config.toml
n_layer = 13
d_model = 224
n_head = 7
n_kv_head = 1
head_dim = 32
d_mlp = 640
vocab_size = 8192
activation = "swiglu"
norm = "rmsnorm"
norm_place = "pre"
norm_eps = 1e-05
positions = "rope"
rope_base = 10000.0
rope_fraction = 1.0
qk_norm = false
attn_scale = 0.177
bias = "none"
tie_embeddings = false
parallel_block = false
init = "normal"
init_std_qkv = 0.0373
init_std_o = 0.0463
init_std_up = 0.0533
init_std_down = 0.0533
optimizer = "adam_hyperball"
lr = 0.00353
beta1 = 0.9
weight_decay = 0.0
lr_head = 0.00506
grad_clip = 2.0
warmup_steps = 332
schedule = "wsd"
decay_fraction = 1.0
decay_shape = "linear"
final_lr_fraction = 0.0
batch_tokens = [8192, 16384, 24576]
seq_len = 256
doc_mask = true
train_tokens = 159300000
steps = 10508
dataset = "wikipedia_en"
MLP neurons of a small language model. Each row is named by its layer, matrix (gate and up: input weights) and neuron, and shows model dimensions 64-191. Each number is 50 + 10 x the weight over its row's rms, rounded and kept within 0 to 99. A neuron's up and down rows have the sign that makes its largest values positive.
Before each neuron's rows, "fires after" lists the tokens most often just before its 100 highest values on Wikipedia text that the model never trained on.

fires after: "=", " ="
L2.gate336:41 46 58 44 64 58 54 40 61 46 41 48 42 52 64 38 34 52 39 33 47 56 51 42 52 46 43 49 60 65 51 49 40 49 55 36 52 66 55 42 60 50 37 53 53 51 63 41 42 49 60 47 61 37 27 67 55 70 48 64 66 49 58 52 54 34 63 63 45 54 49 30 51 39 51 52 38 46 55 50 62 56 74 58 53 33 58 46 45 46 48 40 46 62 43 62 45 58 48 53 52 40 40 58 43 52 54 45 52 48 60 55 36 41 47 59 72 51 61 55 56 60 77 50 58 15 57 56
L2.up336:57 39 61 38 53 51 37 49 46 52 57 68 56 62 42 63 54 59 46 37 36 51 21 63 56 44 49 50 42 52 52 58 48 63 56 42 59 65 73 62 63 36 58 61 51 49 41 38 60 47 47 62 43 65 42 58 65 55 41 48 51 58 56 49 38 47 53 40 76 54 35 53 68 48 54 48 57 49 59 48 38 53 58 78 48 53 52 44 36 46 46 49 65 69 66 50 42 54 57 55 46 41 43 61 52 39 25 51 46 66 39 64 58 34 54 44 58 53 36 54 60 70 40 47 64 49 32 51

fires after: "\n\n"
L2.gate524:30 52 34 57 49 70 45 43 66 61 62 62 51 54 31 64 47 36 53 58 41 58 48 52 50 48 52 49 47 50 42 51 45 45 46 59 52 59 52 51 49 42 65 49 56 51 32 42 41 39 33 35 47 57 59 50 63 65 33 66 65 34 38 64 42 56 63 50 37 46 53 62 47 46 49 57 54 45 51 46 56 49 82 42 35 37 34 46 58 46 49 48 49 46 39 55 52 48 31 43 58 51 47 51 47 46 45 56 47 75 52 37 39 50 39 34 55 42 61 61 54 47 62 47 41 32 50 42
L2.up524:34 76 51 52 46 74 57 57 58 50 33 51 51 40 38 53 37 48 47 43 54 66 46 56 47 29 36 37 49 39 45 48 51 55 44 31 64 41 51 52 54 49 39 63 63 50 45 46 74 41 51 43 39 67 56 42 52 38 67 50 64 47 51 55 49 42 41 44 53 47 43 41 67 51 65 54 24 54 35 57 58 57 58 50 42 47 64 46 32 55 50 35 38 46 51 58 42 47 51 54 53 36 51 29 47 63 37 62 53 53 49 51 51 50 42 41 53 50 44 50 50 43 66 46 42 40 58 37

fires after: " St", " Dr", " Al", " v", " c", " El"
L4.gate146:53 69 39 49 53 44 58 50 64 69 53 54 52 41 63 55 19 62 58 52 57 49 52 59 44 58 44 56 53 55 58 66 46 73 55 61 51 63 43 56 50 64 44 45 33 45 62 37 63 65 66 47 49 32 39 42 50 48 48 60 65 32 62 46 42 36 52 45 38 43 59 77 54 48 56 37 56 67 46 42 42 59 51 52 58 46 58 57 40 42 42 56 53 53 64 45 53 57 33 61 54 43 64 30 46 52 41 51 47 56 64 58 41 47 49 20 63 47 52 49 43 56 49 52 52 61 46 49
L4.up146:75 64 38 51 38 63 33 55 40 47 64 47 56 46 51 56 53 46 48 55 37 52 38 52 55 62 60 49 41 45 37 44 56 71 39 64 52 55 55 60 51 43 52 53 37 56 57 47 58 44 41 50 39 81 53 56 46 53 57 44 48 42 39 47 46 62 48 51 31 44 49 66 48 55 44 48 43 51 53 67 30 41 44 71 45 24 57 64 50 50 32 44 55 67 58 35 61 47 44 53 46 46 44 53 43 50 56 42 58 57 51 52 58 62 45 55 67 51 75 50 41 44 50 37 46 44 60 38

fires after: "\n\n"
L3.gate266:57 41 58 46 58 53 40 61 51 53 72 46 53 49 53 62 48 37 43 54 42 49 34 55 48 52 37 54 57 49 51 50 47 65 50 59 63 46 40 55 39 48 37 68 54 46 42 41 77 57 44 46 68 37 44 47 58 62 33 40 39 42 57 65 58 41 47 42 37 43 53 50 62 60 63 47 43 63 45 42 48 51 77 43 50 29 43 47 56 54 61 33 60 68 39 54 45 55 46 63 50 10 60 47 48 37 40 49 32 58 59 60 54 59 43 48 60 58 42 79 56 42 52 55 45 26 61 52
L3.up266:68 63 46 52 37 42 49 51 64 60 43 37 50 60 55 49 45 57 56 46 47 34 68 49 53 38 53 49 65 47 27 44 67 45 35 57 53 56 69 50 48 69 40 46 50 36 53 39 39 49 56 43 45 31 62 45 54 65 42 43 46 23 58 47 37 58 58 37 47 60 57 71 68 38 29 59 33 41 58 49 41 57 53 31 34 56 59 62 51 44 48 39 48 56 62 44 51 49 49 39 47 67 36 43 53 42 41 64 57 54 42 48 33 51 48 41 51 50 50 45 44 40 73 38 55 61 44 53

fires after: "\n", "."
L2.gate626:45 33 57 64 47 50 52 33 47 54 32 47 45 25 45 60 38 59 62 60 53 38 59 65 70 29 60 60 48 56 54 51 48 47 52 45 37 63 59 42 44 51 47 56 40 35 59 44 36 40 35 55 55 50 67 44 51 42 32 46 65 43 48 60 45 39 51 45 44 36 69 42 60 33 53 52 45 49 44 64 33 46 60 52 65 52 54 64 65 52 62 55 65 39 46 50 42 55 56 56 42 62 60 48 45 60 55 49 58 35 55 52 54 52 51 51 40 59 42 47 52 38 51 62 53 48 62 57
L2.up626:55 41 59 42 47 51 48 50 60 47 42 73 51 35 45 52 65 61 60 44 66 67 34 48 61 55 56 52 61 51 56 76 60 58 61 38 44 55 48 62 54 51 69 54 48 56 53 56 40 51 74 54 50 53 51 52 48 49 39 39 72 60 53 44 58 43 35 36 51 43 36 41 57 30 60 66 34 56 57 61 40 46 63 40 51 56 45 51 46 52 50 54 55 42 40 56 58 49 57 61 47 64 55 43 36 60 33 25 51 60 40 46 49 44 45 49 52 48 58 53 42 44 39 39 48 50 46 56

fires after: " =", ")", "a", "u"
L4.gate185:44 48 57 44 50 34 56 50 49 57 36 54 41 28 66 42 41 45 54 69 44 59 50 61 64 60 69 51 54 63 56 47 65 61 43 41 45 60 47 54 56 55 58 36 60 47 41 59 57 32 44 33 55 41 51 48 35 51 50 49 58 63 40 43 43 34 83 52 49 52 44 54 45 58 41 63 61 50 60 38 58 58 45 52 51 69 57 57 45 42 41 56 55 46 66 68 34 60 64 52 56 39 37 51 58 57 42 52 33 59 52 47 40 43 50 56 54 67 39 63 42 66 47 44 53 44 29 59
L4.up185:44 59 44 43 38 45 45 39 41 53 64 29 43 47 43 45 37 49 40 70 69 43 35 49 62 43 58 56 76 46 46 40 62 62 48 53 41 43 27 51 49 43 52 42 59 46 54 42 49 53 53 72 48 64 46 49 41 39 44 51 51 47 46 59 47 54 45 63 56 84 54 54 52 59 46 52 41 67 51 40 51 57 54 71 47 66 40 59 34 41 48 44 41 68 57 59 61 60 57 56 55 68 47 64 77 49 55 45 49 71 40 55 71 60 39 53 57 26 33 49 52 47 39 54 54 53 68 64

fires after: "-", "19", "–", " (", "18"
L8.gate78:63 68 37 45 53 44 75 54 49 40 53 59 42 62 40 25 59 31 62 39 64 53 46 58 57 42 61 55 59 54 49 60 57 49 61 35 59 50 56 41 32 48 48 49 33 48 49 54 39 47 36 47 62 51 51 49 63 62 44 54 60 37 51 64 47 59 56 44 56 64 63 51 34 54 39 47 40 54 53 50 49 66 52 52 59 58 43 39 64 55 80 29 69 50 38 56 63 38 50 42 45 39 54 35 55 60 64 62 45 54 61 49 35 47 55 45 27 59 45 43 53 62 52 43 56 77 60 56
L8.up78:60 48 50 45 48 47 46 67 60 71 44 54 51 76 44 42 40 42 64 41 62 59 51 35 41 76 32 55 61 60 44 49 43 37 55 46 47 59 46 64 54 65 28 46 42 56 51 55 51 49 57 60 52 52 41 61 58 50 58 46 44 69 55 37 52 44 31 37 37 50 52 38 40 43 57 60 39 51 64 51 59 49 64 41 55 64 39 54 37 52 48 41 57 49 53 45 52 42 44 51 48 43 50 54 38 60 39 58 61 50 45 56 47 56 82 45 62 46 60 47 51 36 30 40 40 54 79 51

fires after: "=", " ("
L7.gate73:57 56 54 45 41 43 68 54 66 64 60 46 51 30 56 48 39 57 60 42 74 41 49 43 58 55 57 53 52 50 56 59 41 53 59 41 37 42 47 44 49 41 68 50 49 44 62 46 54 50 55 54 47 46 41 42 61 45 41 54 51 43 46 54 59 47 57 65 54 53 22 48 58 41 47 43 46 54 56 56 38 39 49 41 46 63 70 38 66 62 55 54 54 72 30 55 62 47 54 43 61 53 50 58 50 49 54 48 55 70 54 45 48 48 24 48 43 49 34 52 59 53 34 44 39 24 57 57
L7.up73:58 60 46 69 65 61 57 55 61 59 53 58 46 48 51 52 46 55 58 43 53 36 42 60 47 51 53 60 42 50 56 50 65 50 56 69 55 53 55 54 48 50 46 51 52 72 53 51 21 63 54 55 41 52 51 74 52 69 46 56 53 44 52 56 55 54 76 60 46 36 46 44 52 43 42 56 50 50 51 51 44 45 63 50 47 40 66 50 47 46 57 36 60 45 52 39 54 44 41 61 47 56 44 40 40 61 42 47 61 53 36 49 50 52 57 66 47 47 30 36 50 63 52 45 42 43 47 39

fires after: "=", " =", ".", " |"
L3.gate334:38 55 43 44 35 40 36 51 35 65 49 44 39 63 42 49 33 60 57 48 57 53 53 42 35 45 45 47 51 50 50 58 48 58 54 31 48 59 66 52 44 43 33 47 52 54 46 37 54 43 45 40 44 59 57 55 51 55 46 22 73 55 44 45 50 35 41 55 46 54 31 47 61 48 48 43 62 49 61 36 50 51 56 49 55 55 50 57 63 46 61 43 54 53 43 47 50 54 56 58 45 39 45 29 54 56 50 42 50 39 51 62 46 52 52 49 49 60 40 43 62 66 53 45 35 23 49 55
L3.up334:46 42 21 48 31 66 64 41 44 59 45 49 58 56 40 67 61 58 46 25 31 67 45 46 56 25 36 40 55 57 64 52 55 43 66 61 50 46 67 38 34 66 59 42 50 46 58 41 55 46 55 47 50 47 47 21 57 57 47 57 40 55 49 47 47 41 54 50 32 66 43 51 33 49 54 56 52 43 53 54 53 60 41 53 35 49 52 38 45 47 35 44 46 51 22 47 51 52 47 36 57 51 44 46 55 38 60 65 39 38 74 44 51 63 58 60 55 51 56 63 46 52 49 53 49 43 59 53

fires after: " (", "–", "-", " in"
L9.gate58:53 57 55 47 44 41 55 61 35 45 47 41 45 33 37 33 53 50 65 40 66 62 50 52 48 48 49 45 50 63 78 34 59 43 52 42 55 50 45 38 48 45 40 68 58 50 38 37 57 44 54 78 44 66 68 56 71 55 45 56 61 59 52 68 40 55 55 35 56 56 50 43 45 53 52 60 66 57 43 46 42 52 55 78 57 36 60 41 57 65 55 37 58 51 61 53 44 42 40 52 58 55 55 47 69 44 50 61 64 48 48 54 58 52 47 73 33 48 35 56 55 68 50 54 47 51 65 60
L9.up58:54 51 54 73 19 42 41 52 51 44 42 57 56 33 54 52 50 46 47 42 50 48 44 64 48 43 45 38 48 56 43 59 37 39 68 63 34 45 49 58 43 53 32 39 70 45 37 54 34 56 44 56 53 44 67 43 47 32 69 43 50 64 50 45 55 41 73 56 57 51 49 55 26 49 49 55 41 59 49 72 43 58 69 45 44 56 51 55 47 55 53 50 51 59 47 50 49 46 52 63 49 58 60 44 51 59 58 47 50 60 52 39 34 52 50 60 66 66 56 41 40 43 62 49 44 39 69 58

fires after: "=", "\n\n", " ="
L9.gate350:43 64 52 65 46 38 46 39 51 60 57 58 34 38 47 61 48 47 55 33 56 67 51 46 40 54 44 72 56 53 56 44 42 55 55 51 63 26 47 60 51 42 61 57 50 44 50 64 45 68 48 44 60 54 47 60 72 54 36 69 60 71 45 64 35 42 59 41 53 47 51 58 62 36 35 45 47 41 55 49 68 39 60 34 32 54 53 41 48 50 61 44 63 58 56 61 46 58 57 55 42 52 61 65 63 42 52 33 64 66 68 56 53 54 34 43 65 50 59 58 60 51 57 50 45 55 69 57
L9.up350:58 69 49 59 46 64 47 47 36 49 40 50 52 39 52 46 49 37 51 47 56 67 52 47 58 46 49 42 57 62 50 57 38 49 55 53 47 54 55 41 46 47 60 65 56 48 49 60 61 55 42 37 60 50 45 64 61 62 42 51 72 50 29 55 36 62 37 58 53 54 58 45 53 58 52 64 31 17 52 42 56 47 63 48 52 59 48 42 37 41 48 61 47 64 52 36 48 37 32 36 54 54 47 41 60 32 60 33 30 46 55 68 66 46 58 47 63 71 65 55 66 42 42 52 65 68 57 38

fires after: " is", "\n", " =", ")", ",", " was"
L3.gate104:48 40 52 31 54 34 45 41 33 27 44 52 69 76 39 39 54 36 42 62 47 55 55 49 56 44 57 31 56 67 42 54 64 58 37 47 48 65 42 62 43 44 58 56 67 59 45 62 61 53 56 65 57 50 36 47 55 50 35 43 58 52 41 60 61 37 76 65 54 38 42 39 58 43 52 52 60 52 51 35 67 43 44 56 53 54 50 44 63 56 55 48 42 39 55 33 42 49 57 50 67 45 51 47 46 65 49 60 43 32 56 40 54 45 49 39 33 57 41 59 36 49 49 49 40 32 55 60
L3.up104:53 58 55 59 71 65 52 55 45 54 45 36 43 40 64 52 47 66 50 59 59 58 59 62 56 28 31 51 66 43 41 42 64 53 30 43 52 63 54 51 55 50 44 43 58 59 71 59 47 62 52 58 50 55 43 51 56 20 47 58 43 54 61 59 43 48 40 53 37 56 48 53 59 66 50 27 56 58 51 56 59 51 56 50 58 60 64 50 41 47 41 39 50 60 70 52 38 30 54 53 56 51 44 44 48 51 65 48 21 42 52 41 41 62 41 28 46 55 38 50 52 47 41 51 60 39 53 70

fires after: " =", " is", ")", "\n\n"
L2.gate548:61 69 52 45 53 52 62 41 45 56 39 44 51 44 63 47 50 62 36 53 51 63 41 49 51 46 47 66 51 59 56 39 52 65 44 39 66 52 57 50 33 54 64 54 50 47 64 60 45 54 58 48 52 61 42 61 45 44 46 58 58 42 41 44 49 37 48 60 41 58 33 51 36 35 36 47 48 54 43 58 56 47 51 63 59 52 63 52 46 45 45 37 51 62 42 66 27 42 62 54 48 37 50 59 49 61 43 41 34 69 51 54 50 65 27 55 64 35 32 64 59 49 52 54 53 53 61 73
L2.up548:37 58 40 55 66 60 65 48 42 39 42 59 67 61 56 50 61 34 44 51 40 52 45 55 65 56 42 54 63 37 40 42 49 61 49 50 61 46 33 59 46 40 65 40 49 46 50 61 40 38 45 40 50 33 63 46 43 48 59 36 56 50 41 44 39 46 44 35 56 57 29 50 36 37 47 58 61 39 38 23 63 64 41 65 49 52 44 53 42 34 40 40 53 58 38 59 45 51 51 38 39 77 39 66 37 56 46 56 48 40 57 46 65 58 62 58 40 44 35 44 47 63 45 70 61 61 58 50

fires after: "\n\n"
L3.gate303:60 43 38 20 47 51 64 44 53 57 57 46 41 46 30 63 46 71 40 49 48 46 61 47 58 37 43 60 38 38 52 67 39 48 62 46 49 58 50 54 42 52 52 73 58 56 46 59 67 64 54 42 49 43 42 71 50 46 40 62 39 62 54 49 32 46 55 63 43 52 41 70 55 51 51 35 42 34 40 47 36 43 52 57 47 46 51 58 48 49 47 61 72 71 41 55 38 38 50 60 57 32 50 44 47 59 55 56 39 66 47 65 41 45 42 54 54 51 56 53 46 60 76 42 64 61 58 56
L3.up303:53 52 58 61 52 57 50 50 33 63 43 61 63 48 47 64 45 42 40 38 78 70 43 45 48 41 57 43 46 56 50 59 54 51 47 39 62 53 51 54 53 47 56 49 55 55 35 32 46 45 62 29 38 58 59 41 52 65 41 49 41 42 46 56 28 49 48 48 49 55 45 56 69 42 43 40 53 41 46 48 39 57 57 35 39 58 49 73 58 70 50 45 35 54 57 40 29 57 34 38 46 42 43 39 45 54 45 48 30 63 39 64 61 53 45 38 36 73 66 52 38 50 72 64 59 50 52 51

fires after: "\n\n"
L3.gate271:48 51 36 41 36 40 56 45 69 57 51 47 43 59 54 48 48 41 57 55 58 57 51 63 44 28 55 74 49 44 58 51 64 60 49 51 47 54 63 45 48 53 54 42 29 60 46 50 55 46 49 35 43 41 46 49 57 40 36 51 72 46 62 41 61 52 60 53 40 62 55 63 54 40 34 52 58 54 53 57 52 49 56 36 49 47 58 57 46 21 50 44 53 49 42 66 43 65 46 53 56 32 43 58 43 34 40 59 42 39 33 35 43 33 43 53 49 51 43 51 39 43 49 50 61 28 46 38
L3.up271:54 52 43 51 60 50 61 58 58 65 52 42 42 65 22 50 55 37 58 47 35 57 57 49 44 29 44 67 71 47 55 41 43 57 44 63 56 52 65 50 51 44 48 44 62 61 58 44 58 43 82 44 52 50 38 33 37 53 61 58 68 60 57 52 55 65 48 45 50 52 46 65 46 54 57 43 34 46 36 40 48 53 40 61 41 45 51 56 51 58 39 51 53 38 41 43 45 65 44 53 55 61 41 63 39 51 44 69 44 44 53 57 37 60 38 48 60 45 46 37 42 46 59 50 39 55 67 51

fires after: "=", " ="
L2.gate296:64 51 63 40 82 46 48 63 41 50 49 47 50 48 49 58 29 44 73 43 62 32 70 57 47 62 60 60 54 40 58 63 53 23 27 46 42 46 63 60 59 54 46 62 65 48 52 57 44 51 49 56 47 52 50 59 60 45 43 64 45 47 58 50 56 41 63 69 50 56 53 43 58 59 62 62 58 50 59 49 43 49 55 42 46 60 44 54 63 44 36 39 56 60 35 31 38 42 48 48 59 45 46 60 42 47 47 46 36 55 46 45 40 37 47 43 64 51 31 63 45 59 61 46 36 52 53 63
L2.up296:44 58 55 38 61 36 46 58 51 64 40 55 41 48 65 70 36 47 42 46 52 31 23 59 57 67 43 55 61 56 44 56 54 68 47 65 69 56 39 62 38 36 48 52 60 66 67 51 54 48 56 48 50 51 53 51 55 50 45 36 56 61 42 52 48 45 59 46 52 55 49 34 63 46 69 50 56 31 54 42 55 50 42 60 58 47 42 47 45 23 52 35 67 42 66 66 35 58 32 62 53 63 50 46 53 75 52 46 36 46 41 44 42 55 49 35 57 54 70 44 58 72 33 53 65 46 60 51

fires after: ".", "\n\n", " ("
L3.gate534:55 55 51 52 38 62 56 42 51 44 64 38 42 28 28 48 30 39 59 44 62 41 47 62 58 47 58 62 37 59 57 62 44 46 45 36 44 75 66 47 32 56 51 37 52 51 44 59 56 56 30 50 52 50 60 51 56 37 42 28 57 54 59 53 49 60 40 42 56 49 38 52 52 64 29 25 40 57 53 57 46 39 75 63 55 62 46 48 38 70 76 58 62 41 50 47 57 52 45 50 45 54 61 62 69 49 51 58 62 47 60 56 47 47 43 59 31 33 49 46 45 55 62 55 48 63 47 62
L3.up534:50 55 58 59 72 55 33 37 66 62 63 52 37 39 47 49 46 71 43 54 72 53 29 52 51 62 34 36 44 41 51 62 54 50 45 43 64 45 73 46 47 42 42 57 46 44 51 68 38 62 40 45 44 50 33 51 39 41 56 43 59 45 44 52 45 59 57 45 57 42 49 48 42 51 62 44 51 55 51 47 61 53 53 52 41 54 48 41 45 61 55 45 46 45 47 50 49 47 30 55 43 46 52 47 43 64 42 28 60 54 57 42 31 36 52 50 62 55 60 38 54 63 31 48 38 47 59 45

fires after: "\n\n"
L9.gate160:56 40 50 56 50 33 63 46 51 61 45 53 31 59 38 57 47 48 49 49 55 46 52 63 48 53 66 58 68 48 62 35 44 51 70 50 53 50 59 27 50 53 61 48 68 53 58 55 51 40 45 66 51 41 39 54 51 44 52 59 54 69 62 55 39 58 65 61 47 66 51 36 66 53 43 43 47 70 42 70 46 51 54 60 43 46 64 67 45 55 64 35 49 51 42 64 47 61 28 45 57 47 55 59 43 77 46 66 48 51 41 72 58 55 55 62 62 60 49 60 47 58 57 49 51 59 60 63
L9.up160:66 37 42 61 48 53 61 43 42 66 46 57 57 51 72 67 35 49 58 53 62 31 38 37 56 55 52 53 21 37 58 40 47 46 37 40 39 59 57 56 50 52 47 49 38 58 47 44 46 53 60 41 55 42 36 57 64 52 44 69 51 39 29 45 54 56 33 60 53 19 53 50 57 53 39 45 46 66 42 53 53 44 63 54 43 56 46 54 52 41 44 51 60 42 53 59 49 45 48 45 24 56 38 49 45 39 51 45 31 54 39 58 50 28 49 57 52 62 45 37 43 65 50 71 47 54 48 37

fires after: "\n\n", "."
L3.gate465:53 55 49 32 48 59 52 50 45 79 36 54 44 41 33 50 55 49 47 51 63 61 36 51 30 33 57 47 51 53 47 47 46 61 34 39 58 61 51 41 45 50 68 49 52 38 47 47 73 46 41 49 48 50 57 48 60 64 28 43 67 44 46 55 38 41 65 46 59 59 47 63 48 50 39 48 57 64 39 47 43 39 53 49 54 41 50 54 44 50 63 39 49 60 48 50 46 57 47 60 26 26 45 45 58 52 39 55 50 55 58 60 39 75 42 45 67 46 63 43 48 67 57 64 43 43 71 52
L3.up465:43 32 63 56 34 73 27 45 48 55 47 49 39 42 36 51 34 65 43 73 48 49 53 41 48 54 59 55 51 47 37 65 56 57 40 54 69 65 46 49 54 39 33 46 55 37 54 49 67 47 58 51 38 27 57 63 56 66 35 61 58 56 35 38 43 33 63 56 66 59 56 49 66 58 28 52 67 52 57 35 56 43 50 57 40 47 41 70 36 45 58 67 47 52 59 38 49 55 39 52 38 41 48 45 39 28 53 59 52 51 57 59 41 48 54 50 49 42 45 41 63 61 63 52 42 47 65 46

fires after: "=", " ="
L2.gate394:48 53 62 45 34 44 48 62 35 49 25 39 61 53 63 47 40 35 49 38 45 59 34 51 40 60 59 52 67 56 55 57 46 41 45 50 43 63 53 55 59 42 38 70 56 59 52 47 48 49 44 38 43 47 43 65 68 50 44 34 58 56 42 65 63 24 67 45 41 50 58 58 57 58 51 43 56 42 61 46 58 35 41 58 79 64 49 45 47 56 68 50 65 54 52 43 40 63 39 72 51 40 54 52 51 60 43 48 52 61 48 64 44 40 49 43 60 46 47 48 53 56 55 56 47 35 48 59
L2.up394:57 57 39 58 41 60 45 68 56 51 47 52 73 49 76 56 37 47 42 41 29 44 60 44 43 55 51 51 49 35 57 61 43 55 43 54 54 62 38 62 50 49 60 59 57 48 52 43 30 61 51 50 44 45 58 56 56 53 37 36 37 54 50 39 52 33 53 55 59 54 56 64 47 52 47 60 51 22 50 50 54 52 48 48 60 42 49 38 50 41 44 54 60 52 36 52 44 66 49 46 48 53 51 62 43 55 43 58 66 56 34 53 32 38 51 59 63 61 67 55 35 67 55 66 74 45 53 43

fires after: "-", " \"", " (", "\n\n", "=", " |"
L9.gate263:59 64 49 55 42 29 37 52 63 54 49 58 26 60 68 59 44 45 51 50 38 47 34 54 69 45 61 59 43 53 50 40 56 46 41 37 55 60 49 65 63 56 57 37 49 48 64 40 41 50 69 41 47 59 41 42 54 70 47 59 48 52 53 74 41 35 61 54 60 50 60 76 47 33 46 59 59 58 63 37 56 45 54 45 52 55 39 37 64 57 46 51 53 53 59 65 45 37 57 67 47 41 54 65 51 62 53 52 61 67 69 39 54 44 25 53 56 38 59 60 42 43 57 62 44 38 45 47
L9.up263:42 58 66 39 75 53 54 52 51 36 62 57 41 60 52 64 50 54 36 42 49 55 41 61 53 57 52 71 40 40 33 43 74 49 34 53 34 52 69 54 38 49 58 64 70 52 69 34 43 43 72 47 36 51 59 54 53 64 35 56 58 53 53 37 37 58 61 51 40 48 34 25 68 29 61 49 44 49 49 57 46 39 48 60 58 53 52 55 47 48 51 35 61 49 59 45 58 44 51 66 55 55 32 51 43 50 45 37 67 46 42 53 45 42 55 35 46 60 75 49 56 46 45 44 45 40 62 45

fires after: " the", " Ad", "\n\n"
L8.gate86:45 53 56 58 58 52 46 42 60 54 50 61 64 59 54 30 57 40 37 54 42 63 53 60 27 61 54 34 72 58 53 35 69 57 40 51 64 55 54 61 58 53 59 59 49 51 58 22 50 51 45 61 44 44 48 47 42 59 41 63 44 42 60 63 56 60 63 46 54 50 38 41 35 37 34 75 49 58 53 56 60 60 63 39 40 47 65 57 51 51 53 43 53 53 54 51 67 51 62 44 54 53 71 48 40 40 51 53 29 51 42 49 33 54 49 41 72 67 68 32 44 73 51 45 35 37 61 56
L8.up86:55 69 49 43 42 60 50 48 53 45 52 56 40 43 38 33 61 49 51 32 58 39 65 60 25 38 29 49 52 70 47 40 45 51 56 32 64 63 56 51 37 54 22 51 46 56 63 45 57 55 47 43 41 58 64 50 45 37 59 73 53 42 48 54 51 45 44 51 40 51 57 50 42 55 35 69 43 50 37 51 58 50 69 46 50 35 43 48 45 39 37 60 49 60 55 38 56 58 62 63 47 60 55 37 41 45 43 53 54 47 48 34 48 47 46 29 43 56 43 41 66 52 53 35 49 44 47 52

fires after: "=", ")", "s", " =", "}", "C"
L2.gate554:41 72 48 44 56 46 62 66 49 60 50 59 55 45 44 48 34 38 42 48 55 56 37 54 62 39 52 50 44 33 69 60 54 70 71 45 52 74 51 41 55 64 64 47 62 56 41 39 60 60 41 40 60 49 44 60 50 63 52 53 53 56 73 32 33 53 50 49 58 56 64 46 43 67 58 59 49 43 50 50 56 42 43 57 50 46 65 59 55 57 59 37 74 48 45 60 62 66 59 52 50 64 58 50 56 64 37 55 36 66 48 52 47 44 34 50 52 35 29 51 65 62 62 43 55 53 48 45
L2.up554:37 66 45 42 58 51 56 59 46 55 62 54 51 59 34 41 58 51 45 53 55 53 41 36 76 54 40 37 75 34 70 39 37 55 49 47 38 56 44 43 61 53 57 44 61 60 41 54 62 66 46 45 50 65 42 60 50 47 29 48 36 55 41 58 38 53 41 43 58 40 63 53 48 49 28 44 42 48 46 55 54 51 55 62 23 44 56 54 60 49 41 50 47 35 50 37 51 52 59 52 45 61 47 63 50 61 42 73 42 57 53 57 41 43 54 30 56 46 46 43 55 53 53 37 38 86 63 43

fires after: "\n\n"
L3.gate42:56 53 42 48 43 57 54 38 56 53 49 58 57 70 50 40 56 49 59 52 54 53 41 55 43 61 48 51 42 51 67 52 44 62 52 43 37 65 60 60 59 60 47 44 49 55 35 60 42 48 45 48 55 64 67 77 55 47 48 50 34 19 46 32 33 58 60 57 38 40 53 59 54 58 44 38 52 64 35 34 38 35 41 44 56 59 48 61 51 42 67 44 49 39 53 53 50 44 58 54 49 38 38 60 47 61 62 66 41 34 35 75 54 67 36 68 46 42 52 45 60 63 53 45 56 39 70 58
L3.up42:51 58 48 44 35 70 36 42 44 54 45 39 56 50 51 61 44 51 58 63 57 61 41 44 60 56 50 60 45 56 38 67 36 49 57 19 43 56 40 51 52 39 32 52 53 44 38 61 40 41 34 32 38 55 64 39 44 55 60 50 47 50 61 50 42 56 62 55 37 50 43 42 51 46 38 55 43 38 44 44 56 49 68 58 24 31 56 45 37 66 63 59 45 42 60 36 53 59 59 39 57 33 50 62 57 41 57 46 51 61 39 56 59 58 53 42 38 69 53 55 63 63 43 59 47 54 40 47

fires after: "'", " (", " \"", " on", " under", " read"
L4.gate273:57 45 58 43 64 45 53 50 40 51 64 65 37 57 51 48 42 46 41 34 63 56 53 54 57 54 65 29 55 64 59 43 31 56 51 46 57 56 56 49 42 32 45 51 61 46 50 63 36 61 53 34 61 41 71 23 48 56 57 52 44 30 65 55 73 58 55 44 61 25 18 57 66 62 40 41 46 73 45 45 51 51 63 60 40 56 45 42 45 48 62 56 52 38 50 49 42 36 45 40 45 39 57 67 65 44 57 55 58 35 50 55 38 52 72 53 57 55 48 72 55 51 48 27 59 46 58 49
L4.up273:47 74 58 56 56 39 54 54 52 43 41 54 35 39 38 49 54 61 29 53 72 68 37 43 46 66 46 39 37 43 52 58 63 51 51 47 48 57 49 51 51 46 63 45 47 58 43 45 43 54 37 62 47 61 35 45 64 48 64 49 33 62 62 62 54 57 48 41 65 35 45 41 53 48 49 44 55 68 45 55 67 39 40 65 52 62 58 42 53 63 69 58 66 51 61 52 49 32 52 58 50 43 63 37 49 55 36 45 55 57 44 49 46 61 41 55 33 72 61 45 42 67 54 56 50 43 39 44